Part of a small language model's weights: MLP 6144 ReLU, vocabulary 8262.
MLP neurons of a small language model. Each row is named by its layer, matrix (up: input weights) and neuron, and shows model dimensions 256-511. Each number is 500 + 50 x the weight over its row's rms, rounded and kept within 0 to 999. Numbers have three digits each.
A block is one neuron, or neurons of one layer that tend to fire together. After each block is what it responds to, as a language model described it from the Wikipedia text at the highest values.

L8.up55:553502435609537471535517503584461459559461532506461541582531552518463524494481556526479480500473518499434549558479556532533519501467427484429449516481519553496490486417514522511508420485584467533515461491531515444446536374418551527505552389520495546494485534479393470528494518530462541503570536444529467420558493561543507521524476598472430581433452463417490489570579552571459459473476448481483499654511501602441463402505472528454517462491497484574374489542500443505614516447503440568482450488480507547447486484491367530491420434520464503461482493543508484494601450547597472445457549489517521457451435521525547447449459533532507497539455591536589537552506457588549540462548467477502509618569491475535497560489385467507489591521485472429525466488474515432498471485569446
L8.up836:458494548514568442549619501540429543452433513458553409484515513492484434499568534497510516585520503539488534458479525545455484464596439510530477503521429437572578450430462487414499528576481470521500456480572481425483557493503514582405518440546508388575516427451470480483547507517511546458549478425580548475530485486461481543552509555513455553427569582578554540444525560534517595382545514488463444408519463465588541492562510510482577425556487381523420554468553472453504571483426524475540411519451566518537475581546513470518584524428520495512499540482565562541581533520444429476503529474468519497522546478526454476500603575453554550602520538552387470487507535563424497446467550445524459582468521511368404524446492499509472574388597547352476444509529512550417555518411467
L8.up1266:441424429610462446516477564538421477463513454490532509479547434502547502461555513527468474560515478485576588551513465615433600452608546473521519476386477510478461494478560486581549495481469437551500415595509504428455491531507511490408496422497551485521482383489507396504480535513497530510483386454529500440479385545563451440420472454528426553440468446448582486537538569466600611443555470463514479425521483470536456589555545480507512574556515473554488628495437452478548579468506522457641532523454525430518456550572426560602451497417393413467509422428563563539548445453447537503485563468477492531493459591422548446480454520433526524559531574511517465531538512516537490475447536462444437604516450476526428492538523519570476512476608503541505485467477445582404561462522516
L8.up2187:466483551598512509501546400615497553522471532462490398468496521522530517474500533557491543547515527486499522586496524500448530355547552484457513535521433455449575469526555392502498487449548496578488483478463469440418601598456523475422592567443482305539493528535473490447553534483502543520566472488474485466542439586507547468566485495561444434471489476465504442551540544525489520447537474476533525488439528582557602470486509578406477549447546489556465549565418463421517507548539498486530480518447461461507442551523589478564523512482500493573582409469543509525594499484508413515481553498573530513536348404428366459452469531538515449554568468533441530549526578534523532539488483393441529521467539376543490550382420464518442551462502497474475580447468429451436480505617533
L8.up3836:427447482493446522492494516601443498536581454565541463489494433562449528503537518496544530516484554548439544562504509548445528515538472518581558474422431441474595488497418537425526521527546491564476438650433469479450488432556491575468528449428567510426503564482431417531408485541501519445427446446405485440537429546549449470501481582521400524433524471451440428497463491487519549409539511390516476551522514583445426493526479468569502513426486441493465550477446455538523494542475430511614456444501558562570564576513412432551474453471441479500583436454558530484567431508476466511547564513605562545474496557512507506443469470488527550476414514528488468571468661485601380530489396452550489530606481514556469518511458526446496586588579516489532482506555511553579482475488425
L8.up3974:495507478578556484533473506545529522542531604420480485432567401510474452466505470495448541492564629473496515590540435609530491512612468541606473558468448476479589473433469470507469529539540476606566451559444513477452545579442559477556540413526510466472571405424393433449552475472446508498430517391500504467463427545538504499417407553516433578417586452547496481496560524439540596439525583399508498517446441454432559521482531557459468521535480497574454449455536488502464488475537534414531429519493507554498548496638421437524544483446526524470584463426539496522394512483504428535411527520498516434473528503452501554459475521532551604532506526553564481522519488558480560543494535459483493578482501483522452529459490449513443517618561456557457519434493470531427560451524404
L8.up5310:548485480480563479485561547542419484403561406581537507494544368497532456501465503534470535563581605405471503474482505507497505464510515481446525481406560381516542439427504477448433461521572461577531499484434508495442475534553499481493447388470550396366507494540478478441509486488541638424473416474398607477455495538482481521481442489426445589433520516480460493560525493502551568554506500513523527476507551475424560577522513439479515492515530484474438501489482540510536527512505551502551582396522493528546428519525399445422452392500550462478471506491560510531555477500605547523434504468450470469465512511442509548537480561470522449470509517509498557589443640567527579552506557496465571507548464467618459527470497390593522504573487478518413434494517453526442590382516495
L8.up6044:568564563574545453438471539594530570394477586430483435439491500452552462585537467477376540504415576509438603512499598489468445585546477495497501569517531445517523493551473426519555520496544496574557399458405473512528471472431471516446493434490507446479478418576475454535587503549470492495408468474486535453478481601572556492468505444437500556396551501470548458515420519518507576434415468473440512597555474558431509593464523533527539572556509467477535577488434490500567522455449505451518434501402483496496471586545492537523462451454527542521498572396567559451468453492469510568483538539505526505525470628525466513512433543512481580400528413469485537592501616576532595545528482496480477535512530444452521537569544456564495504447536462543466452476524525423469505467517492
Responds to: Final digit of a year in politics text, mostly before election or assembly words (2024 general election, 107th General Assembly), and weakly on "the" or "For" before government bodies.

L8.up2691:492544456624504534509474440513468523579476491528449533459462561549639503389498550571541543541621337474476496467649542499454430513524526471535522492562510510462576316449533461510547499521480527530502509500431480542449504578484459466437514444526505459468509458417570506446543582447501496486474540530472454462590449522561528431502526489519510544510485404490503547417574495483492544508438543452527490512473500488479484441493443432461549465545447460485535468525480452485516495480531467465535423423462460533436510542423642490537467480570598469516511505527574452527553398383428425511515500500630532470506430467506413604379585484448490569463548605509445452473503415423546359472509487534476429493495616496484536569427493417512520518464503490528544482475460536461416470457458485
L8.up3132:495533425511511483485509469484543471558524542471510524417538556427495513484473533586492517511548491556463551492508528528491483496543449384572520639471563554477464448523582454443460454591534513446441505517459457440371499555568548513463544514378481455380518506590552419505575458433481586519551405488484444494484567434564540434436499481517522548478554563492417528495486512456518485566606498505458479444495478524474361460457545554537606473526453458534557404442470507470552548534540531499534519526502554556458446504430468475453475507523463430499414500518450506569519482414504460578505488503515544548548572571525385547484555447434494567477477509496525381525493472508374454527563544471559484557573635462485541543563467480532528519513433492531472422553574542452522505524542543
L8.up3154:517505461585441534523553477543488504451436449594439497556490545461489465504525550488554486497518476519422477491568491548437418536523432450516506537519471489416521471434546492478522519548535490534473491544397569539353586527511558547502471407596514347494593519462508462467437511578503523513528532503497449425546513369520525421446513544425497455533455461463429482431489495375469460483580595574506539532548426423463501531548481519506525565487500510510471435547434499429506446520404566447600547568528513537463544500516488506416441539415469548432531441440517536490493504500469517454613538474524480516511507466456513565493570494520573500485551559540503480461518533490496495489466578442422516540454515483566460565554424602511423538504413490500565519468455514482519499544585485
L8.up3807:406586458514465481500628534545503568403524502416509593482499500508497515478475536570416592470489446489460545446476590465513415507458435431543427509526515462475669435434460534419572463503523440518650484514540424467463596436581527560552526507473545461396617484480565499606536515501538549518493393460494508517432455456409536489556526500528470436495517482535482486530393531397435568512503541635483459445493442489503555433556427513476582406453488508489469439518557465567492517567517516532510365539484573520483429556434420523499458511531540487508431497516534477504513496469448528474462537512521470471554498501626465451501610529614468575478485520514415489508528459493419477569532508497550547448501545546508526559494463486493504499501521450491484546506481430506483503520547478
L8.up4490:640474479556443498488432489466454529536475548420380497539381569531526550457462444584541533509511436549463517429495596570495462442517521463478434621518511518511508490459505362486508478562482507482438488459549458457457515395463588516394625465471489418554565465515494506550524478472487564519419486473408525585591454445524474511443492443597483444502584595476396561571405436483529492526539468491460507478481465571497523608538491453482536488485489445442506471482542466471587590458486519503528423496577449491519470540582445479486529526485490483474529519488569490526573519374463459483578498422483550522565561644514421530519507539496543527441547514480526455501573546454457507407421568500471461505515526555401516545461566585560498486475508464595511508560426495441515564528508514
L8.up4675:517553583469573490454554476516475470424471525519525474512498416486504499511523608506530518525605484348500491513496478532484420458463453557561454550415530547503518511528495542547502399559485491412460397428500389476483543533498471500436522420477445461519506370505513454549428425476453613460431414532453421552457534481519588471531537520529498473550510493484439541457598474487504479414544412394525496528528503507399495457520502631490499446454479525525477484521419530481498531487552554465483533499441512476531481491389453511483465505465577433495480455429500565554526527403558480444536491569448574536484513533509541504487495545554485454511512587519505420481471507456525505455442504475459468518500611443526532582538419517548496502549576539462604522514553450504530534541539531
L8.up5793:450507529572473463461546447478539522555470486591518549507400503489498565393476531507500585535476514479541492547604446518522420347571481476529464535474517518558557527512584488479413525507542479619499504585494431457457579500422548535540387401474516542459556445513471412419471549441519557532520559534572547425542481475423490510546508393524501435503499500529507481445496519459488493425537481488472546512577481515537475472478443490514520443575433552476442416509424483530555519479531526396574465447512534431455417462487515553418508535463591536463425503486536514563573589503480441521481480470494512458467520539456421559461480424481491562463465567511461471519573526397601496424450507467519520557505504509503511564515527450552491583495457570597496483504485520524397550461536470
L8.up5859:426538465612566495519442390517428499481476421543472474480456548484488509493565558533565503492536449543486537516492555522465530526415488544548513561420535420539508369549512543515591534579531476551539486467515542646420503478549442507432556445491517399579623573493452498543476521498490490450474449460451558424583473437467523498560398508537490516479464528426467477424476569452397576553482455480430494534471469468481474545528462497448565446454405508435468454547490467434492591501553464476467442439556482528375486408417524421558452572438475495433425431525504488547569495504388458402521490523527553508506523549483496468440461501585534565472456572584433503482483542449382498438499652456480509477531452479479537547497519567466511467456512540446487478502507511569533491501471516
Responds to: Second word pieces inside longer words and names, often right after an initial V or C, such as V-ent-ures, v-ener-able, Tol-ed-o.

L4.up5066:541601455549413455483577498545468440484438467493496555594541451408478522598451551490603516509425401509538580494464517555453528512458534532530550526524447528525524480489490491499530490517464562431574490482480555627462552505540556554451575516496558532571486492445540520483458518501422546564485492524636507401529496562475496389476473525530439500370520442548420534494527445503454485494530586520526526607512548516437468513557483472526483485546502444502496517516541497559492516583497464490451506386494445559524480601455424468530457526518500582456556470491498506510519516480502502464456437469598483501565476497481559573461490542544493453462515450488425391538454478465368451486501484351483527551460470509563453524519478538591477494476409448449439490484518467506431568542492523
Responds to: Main verb or auxiliary right after a noun-phrase subject, mostly was, is, were, also "now" and passive participles: "prisoners were taken", "Walk is destroyed", "RC Cola is now produced".

L4.up3470:443470520606495520512504469525444600437568481477434481582552549538475518409556474604539544463530504450442508541567471462513487539498414486506477514451425487436462347477457416535535508506556471626496481562527460438476546531457541522520624468425523459507464461514550470459522580576502500591556516401471509554527490572507464526401449451568468450469453494492492444579495434576510492489438420548454467485501480446467573549482471495482555517472565502515449588621401478478540458424568539528558510468428505490577503538458429500477483538528542452586548476428554514547487465478552533527387505462537522497540466531481517497477500532401499541547506550489468494541462543553611558645536525468467432525502487471605485541446504470494457534464550428506409568542438393489495462477478452
Responds to: Tokens inside election result tables and political or sports career narratives, such as swing values (+6.3), party names (Labor), and outcome words (seat, seek, losing, vacated).

L6.up1702:437455488571538498415464499525389532569556500580493531481510535570450564483485503511479537489549483410572495533547511428467514434463458484508475513494513501513480515437503448455607561441495495516503490548466612427534552519468496517507597503436477420600499512564516512494554634513558589624532541394556528533441452545458473495472535506557474536376511477411538456521459501532607517485528459585456512545518543484445501503494504419487497416448464482507419389559460508459553623577500532522563458467503568531483544515491458501545519498418497410505527483455548483556564474478552495530452462430594501507529420512415436536492506510511425542510437458490400566578450401507465510520464540325490468476500413573426510553444451455465497599484512451460501545467535519510571506470606463
L6.up2788:565556523539536487529495481509501427501587569507493546454506407552518482457470525600424495463540527456516523592557472459503412465555486478557469488449462487490549494391426424543492501541604497544501454505454486405467541527425535483443643444543472433474530436491499483517567558566525560523547452426493499586462422524488489503503417416505477476497531431481582511641618453438531511456474506490448487483518422549432513538548498509495526531487580518578443582533471518444554479507552538521577415453446544526554525609456463509550504525501465496499571505476553494507490391465495500503457490517540514547469448525502538486466528563486477521536566533537435624527522461579615521532488431497451467504522547465605477517510476452410521605546504448508478467510492500597453478521502439
L6.up2821:428520544598519482504523483531473452508542559457541568472544454520499446453531552577460442432466517373497488517501501528459436507497469525560443531481494573493503477544413498551496453559579431510533441467464459463449570608584537493436558488418529466485502480468564485583507509540494617540493421429506447558450456520544543478547483462582478595400519432521557522582521492387568504451489478474571401502517514547521457548556555497478553536455539518599461575539448383456512519437601549541489543487555482518540381545452384499544466436404516437402557465474585478526457551445485503529521493500544526451446523587501516462525485566450435490572558569478500570550684524577489495617518452518501496580477445513509553553471557505528502576517523401542543524469537515553394480476517458
L6.up2944:475493512642408462490558506541458556459588541522529522467514511499476511499562442534450584516483561491428535537528503524474507484479496432557468515445474459475465447470482475584484421469511550630532479480539489457472539588395502474509566463475540369467476466564576499513521565511486569542498451502472522481496468588423461489432479511526419590404520483480535495578488499492514536433442480555488478481520446538426547560473508512476552510440540542528436571522408507471504493502499567558495498483419573521549500591477394570461447407487496443516508477486567438508546519488556504541410559502478477449545454558529503416505530531468463553603506511482477525602428578547583575566453519472407514554490497474595439509458497445511503593521485492439376458524474441547486550536549426
L6.up3752:486485562613469483480471543518380487599478470517591545510666554497499472520477427543509448502491524531430458526497470377378526540485495522451465492493422448519539462499427478393576480506545496611501492495554516479488560524557509467419501401483548452511493488545469522502485570513495639648563490464518562529560426494478477485504521501570425488490467452410523541591479518494521539445495502429486540519450522564531536546444544492564646487440502413483493536542528420400444533459570497473507502494415531477457587492480450542480512386529519418434495487519524547620582561483498497477470480548518581537541469503514578459461508531568440539537469478575499499532446398498549502581573545411517549515462437510572545535457436503546522555436519481452372446472587498531507510484521488
L6.up4206:513493532531435463455571519502524518557530583531518510468522511475494487556508489586423497544413554397487554485487454474503410452494464470570481513474509567513550487427397487585495335549521475557573427487508536494407595508477553520461562529467511491487480473456451576527434533414580535543461382470509428484511485490527543451470500547516542539455500535404433600461480448522590482551584480477509461517462501539512468421502528513414537442469542542620477477557404526519607422516524534470567528429464493507506484585419430568553452459466496422468552504485549468608584500485444517502492495461551498520546567451547523402501577455479513655499511515595432529603545498582536475478601476488502347550542463521470514507476552470549426564482507449496473498516508431413468525453469537
L6.up4464:402473492528482464572488466529545469473523548475516443464545469412448513425554562561491545485493485469514544530494454504420478448498384458499453528514450417493601457502483465483477512419461468590506357496489521499461565584473507503460538482434548472519492422481457459505582621489568592498490529456412551518473468556454410548404473490487437467442457539565581501502523508428557577430510534496538515465506514459523537579553460510574617485452549459507464559491455452516511466521496593503602525524481485461517388541459401483516494461516444372465492447385530526484528550511490519521494469523508455432509494497429548459504595591526483602569574537480547549536472506581607471457493420408524528542548497481542433531521457421529556619500553502468509505546464510499447465463480421
L6.up5463:442451534555589513405497458508452487547451551512476492518386427543523577487572546488471499505515538450493418445503489517408449474430510501541518583464467465470490500490488533450558470522477450482599443492542467477496513538516511576433539404521516535449518506581536532467524626437528442560524471491397416469526554557452472473471475461517473458439509447535577527477587474474544496522413474499504523523495548553452495468553514587549583517511494563524482488585435483375469607522518548519512508515509464501566544596514440528468471420513541459549630427486549455523575423472513459502434498521495478489445521466463512441500528486567469518490553509491501484555483460503547488529545498511510456506525446463510511526467532502516566519491503461491405453482547509501368582432557423
Responds to: Final pieces of constituency, district and place names in election and politics articles, e.g. Living-ston, West Per-th, Georgia's 8-th; also place-name endings in sports and infobox text.

L6.up104:556524475506476457462483491510541568548529511423526449515515478450525545547521574521526455371521456494550479504445535454506515514526536500532483565554522473385493511474504524540509434539391468453546489472489542493417570553484550513484523545514525505383502395481456568511437465503505533470473462584484420512430477462413517341475553526417424425487614603497538600490487535481493478514543564394446514575557443507512489483553422496511570467537555504480448516556528491459587480481481512580527549533541459414384430440526381602485476520494467450555506439446516470531466459442532468485562510560448494515364528654492447565508576494465577525534503583495558370498519443527483468463447562456520600460497454465546573543474403441588480525546531456509457512488444538469461554441448535
L6.up528:530505550632555554524462471537520524434486466512461483423558489537529559513585558524431413485603488473464507440557531481482555433489414508603477601544536457517539544486569497454475487505445460457522423571407533403441520498497497516434490378527517476502516421495452489531483477431438592474523464470591422550496474537536513516505520504440491486547604485497479431436595479471462461507530500471537521494534554628467431413490459468519568534415520378532513496477464465562478435501612573468580450440561568404437514467446477507446489462497538499491535424423567601453528528348516506487528507533467495474474517563543520474478527522548504490456507445530525467505477494507541479551517481542439435549565474511521478540510517496574437477553519476485440489428467500542474535618585518
L6.up1338:505479439524527460487538540523551563520505434410519431494599550470583569435460536510401427442545519425528515420500538481595538506508482561556509541501478511442586510525558507512539404524495425428486513497492497459473503555498545540574596434562473551465583466461530446547425480453477524532494525426481494482486556508452550552477571461494511406576552545539523518401596482509525521479579527505494599523550493530490531436587564532456486474418483434475576567482503449435477490437525494554490466427548534499453577540485504504420471487518514468432515493480538465573494459368484537421461546494494481531559536553525505547538640495551550485499575498536577487483602505409488506484491488542472454542518595509527512498555441580466447491450374502443520505556485406528451558520603579
L6.up2318:528525516581437397508449424508578469524467416578573507502379502493546494609493507490494429485524508556396487426521524580576501477521433496532475581479466445514553528463466487506468549623533471545568485540495513526422493492475573520457521522456577486480572418447489526512516435478552572551482383500478540456546524408449457470503591449429485509497547595479480600513461564470548456462490424542527482575567407589474481592480505493391594572549514521464543546447459500494488413449624501372589476439524600505429530527511519489468472527466489527453563471490559457563509532411518541539453499426507512456531413620523554556407492502486458537560544513442452457449549516408456483502486573485562525510468548486577513543508376494535385469456429531418521515428480488503438536492502526
L6.up2599:520523512591414529488517456527451529477538540437511492389497552476454555434545465543481447454601541545500577559524498550455443506595462465421485464551552513520485417483538481533577509528517438584494412483540541481411489485459429478507511514564507507495607459462552517546481441478412473476496488542528492498588518474544481474551534520641434487526527462501499526531476559468458627429620562551532517545501496547485515540487487487443523604504506482531513462451531405518492576460528554455458487475513508547486538464479432548501455514492454505498435458453653486524466514445544421468479524490459451470499518638536579570481466494549516495500483437489487423540526480549460432403538475539542576609556468527431481531456451555518487481451496579409511582579513550573470560484459482
L6.up5212:482470521741456517468461419511534546614562474550520420573384422543516466438512583544523478508455532456440525534505563498487470415571443490426576564492608547523495510390432525470471486563512548532452468521517506475439584503581488437465433450509499446498554519481510397494487447560424543447432485560500413445476569483524505481451574530500480537510522512538577508407526500456490525411476510431498500490519394488583498459572410513467502557471508571452459476511547515454544548431409492520480539501438435502483455537492627498542458544494534495515553473497494496509489420401434425486482499509484569403501550513477395566450577520599462515484440527560495447434426474489507533564491487528566397518515417423518479557526477482592492497501574497451472526359522513466471521522522535
L6.up5702:537575401650426498567482439511561473501511487590424530419508528470557513555536538474446466514636479408501526486493428549516516483458462490540423508476491447531511404460554494529509505587514502498492434554430464519403494393555522580529445467581479519451541453598469470484506410525457566565492411539564528482565478521542410484570542524543509507470571492442449543503532556470458474468514448498434529489531527514482459539487445479493562494420512526519496452456539490485471500432547551412501487518611546432410516506430487444506447511533502618476573464502576412475533428506458538488536505476431459469506524525442481466496479453529500474576548354421422499525587488464420523586421492539485544594552517446559540556606495592555559520465450533457427557419431528486508592508567530
L6.up5944:444523524617521493468459458490489503489528514461560539424477584415424538511517535479461478485470606424461463446499483488475536434435435441481460538590494508456607447438539579544496477517473467546478489549556545489398551563610479478444467445586530503490538467495456511539581443434483478488555346529467445431452546477486486476527527526462506529412579509454549533451612523561546522555546529446532558563500484512478454501487487544467624481515468512412433505493537477454517515508480572404435496492544481475436426584407578542434485487537519550549538517523594415545528527372458477502551564509542521541451425509419480509504542513515450550591529556421586382481528557442500478429570535547540533536482578455496495573484386463508446527487425449479451576463487487465469574481464601
Responds to: Fires on the middle piece of a word split into several tokens, right after its opening piece, as in En-cycl-opedia, Lic-ens-ing, in-habit-ants, alleg-ed.

L8.up1306:559480506665532436478588476570444548498527568536435533518427485419566477511446582521446455439377512499535518492487519483519452563445530484530525594519506498514539589510432400508488532460515543525579487431502479481503480583541498582528476548440561557556493500518517481584540523481396491573500502430404496506555476571507473445480479491542463583473591484508484469537521370476420541531488498519536546494598402482425481439514574496399407452532526470500450607456466524544475498541523503416488515572565566428374480535486432469470568497494451510497529421459447452469409517470512592453493499445513468447460400577504522533465601598575558524476506409488503514467476509533393574500467473490434484425472550564432461532496523464521377514553450447536500565477564474499362531418494554
L8.up1577:533488438553440449479539496518519445539432503515443501474535456505517505426518451533547504540461475478564541421519525515519476519516454438496522478532474492497577435489521424533451499518593464471487502603569534544488484507595520478459483466512537516525511445533520484450560396488466573498517412449527514437537512505441540488549423440522442534525556458461487522370509501466442515605480402525636438464516576431476485495467589463452475473471604568438516531502509435549425566524499479510532567447585493405358593550470513488399498536532547452523478555506476519519561505360499600548459511500518543504566506490456453472472523507524550490408541547424474563520546412447490365566512523464445392570549501460450535590477423536455437491455421473509401491560456486437453477528497527
L8.up2014:530561592548452491464491552620502548437621567548533565479479442486441597539564519450506601501519484576474523509558551619485525488484439545572595497514443578498543512438496554461473488457578480439441470517505570480497485451466503479450534489463460542549488460468468561487571569420509454487512467439514475427552480513430475432401467434506468498496449544488525402512399526497509476568553481470484568486542518500484480485524540581450470444493556478597513474561502493396512467462563516516592483450484481510470534561481489486522491476489466576562570479449507546581528522519484524451460565450639433548493429488445424474410483375411512547564507550560552448544519503447525352510447537445582556559504458512478515494440457463478432465499504491497553568536467437441536537509536477
L8.up2299:507546531555490368452547531474405476516558510557503471529490442497521463455438466460586515563458477481477520502529527515473466497531500495503582500485466539458483479442474481367478511476606498441453448521417523473495458478456541503394503467479585500582498436553458507529483497482527556509445434505473494555501469552460482438501425505562498453487531497493503505512469537519502478448485476575523440446539537509541498482602562484492462401472528526586474540504421468506508449496526404429479471537503408535484525531587526444580492570475545505464460473491447470487403458561393493400549488468488471547494370477528421524423509480431523449471512475480422474450460430521366546598484517411427537463570442489529522525405437440496500559485452487472469401438500448446530483590523493
L8.up5745:598571509485468507596558481538464501513541555568481572462447465435471537510541554525489493445557523526537476572545475552499475464526523581525585456520497409423513539449519485587502511451568509415441501561437562511537475485458516483470448501470480531551539441511479587502627536517461478504478516517562568412494464556449474418491492457549476503501538568533431489451477530490460544519500452489502530509561488499426603528489400430478549529493479483559531464488485506605489442494542553478568451446565426530400468558474477522518509520479506469541517469543524624452438504495390567401520519515456503404554556553461523477482440433567482491457645423565459468452461454463422470463426525555411528577511468563430524529484454527566559445561480482375469535430519457441441582478572491
L8.up5810:514502536557488480394552508535494494522547499472461460478541510514532498536468599537456481569434488561539475578457441510485432539562514533507490557521519519432535481494503386539451466489644552506548470474447603455479516435409499496468495463475485520639547450487542480535459482471496490591529479462481431432491412475380494494487532453529552483535492440483485514394526531535439458549499446559447520524482505443541506595478491456424444488486551422519378543540513492507430514604586498464547516603559530546472565419533491446523532506464552499480470465397456562491484625481505538415480493484487498457524475490495540523448617522455551589468407569532509479419508466486433475489571446531415628519464519521492542546493498480534501557561499504468492428452486484504480467400551484
L8.up5886:580473483581545488516575409571460456465452504544512556488518517513479533511526636494487619474409443532475456555502532552506436521543554525440538516507489544466503470515463530485477457504547512511546422521429500486521605476456450569489505594492579564547500487517550479591537465435479506596467450534468487449638387435499478477441468439583460600525454404462563472524424468490463487574509497526476470525528492431501501447549525480406457463453486527649472485578367515410460487509452565417527468515513517499464451507580505499536503514458514440492554475421429513500450498490547563460453490479573472471502407559435498401496554471570536542566518462460502466462416452501482466568523518518527541593514490515467550516475575473520462531469437496485518562399472498486530441477553468
L8.up6001:498557468652482367380545480519510649589548518576474423461560562459546551497575551450491511461431558496477506501445471457490360498494495517578622598547526478525495483508483435483594509461537542470563474583495538540509468473498552512502484518439563434560493423562488504592485465449379533485451477437470457429509449588440494504516438466486526402568571532532454522465501467563496477462477524515495521476498368540528440509528567462452515409459448496513496569421440500505584485507476430541537477525509499605384517522504530524468549543479614495426451480490406487546426550445471447449485447479492471422486449482562360525434461481527511478469479486497463405476465521517437382555464466544407496524456497510429524515437507527479490545553438536517548559443492509419476519448501576
Responds to: Forms of be (is, was, were, been, being) and adverbs like ever, first, often sitting just before a passive past participle, as in was released, is required, been recorded.

L4.up3390:547516512499594530532605436543435491533472542447466467493507495428546537502521552432431495441561443417420427519486437537453453512560417457481528463498483559474539403445465513479500468518438429466430452504520464607500518517511505531471507512520540421607550514450530572507486537455490459484523524502435492509505532499451443454509421584605478419467567537504575467545503585532464540524604502445528553515514478465446566476491523481389538541509555433449482503531496392493513471523478508476459418442485485473453574517496515546476454475486497480487445458455528387492468488429529449497417520516569456541430576609541538438457523487500518518641506455534431527487494494398471561523464613472511491568479560487518474547561510539484508427467381498459426499472445519514478538525537627
Responds to: Middle word pieces of words split into several tokens, between a prefix and a suffix, as in coun-tri-es, en-light-ened, dam-ag-ed, Ser-g-ey.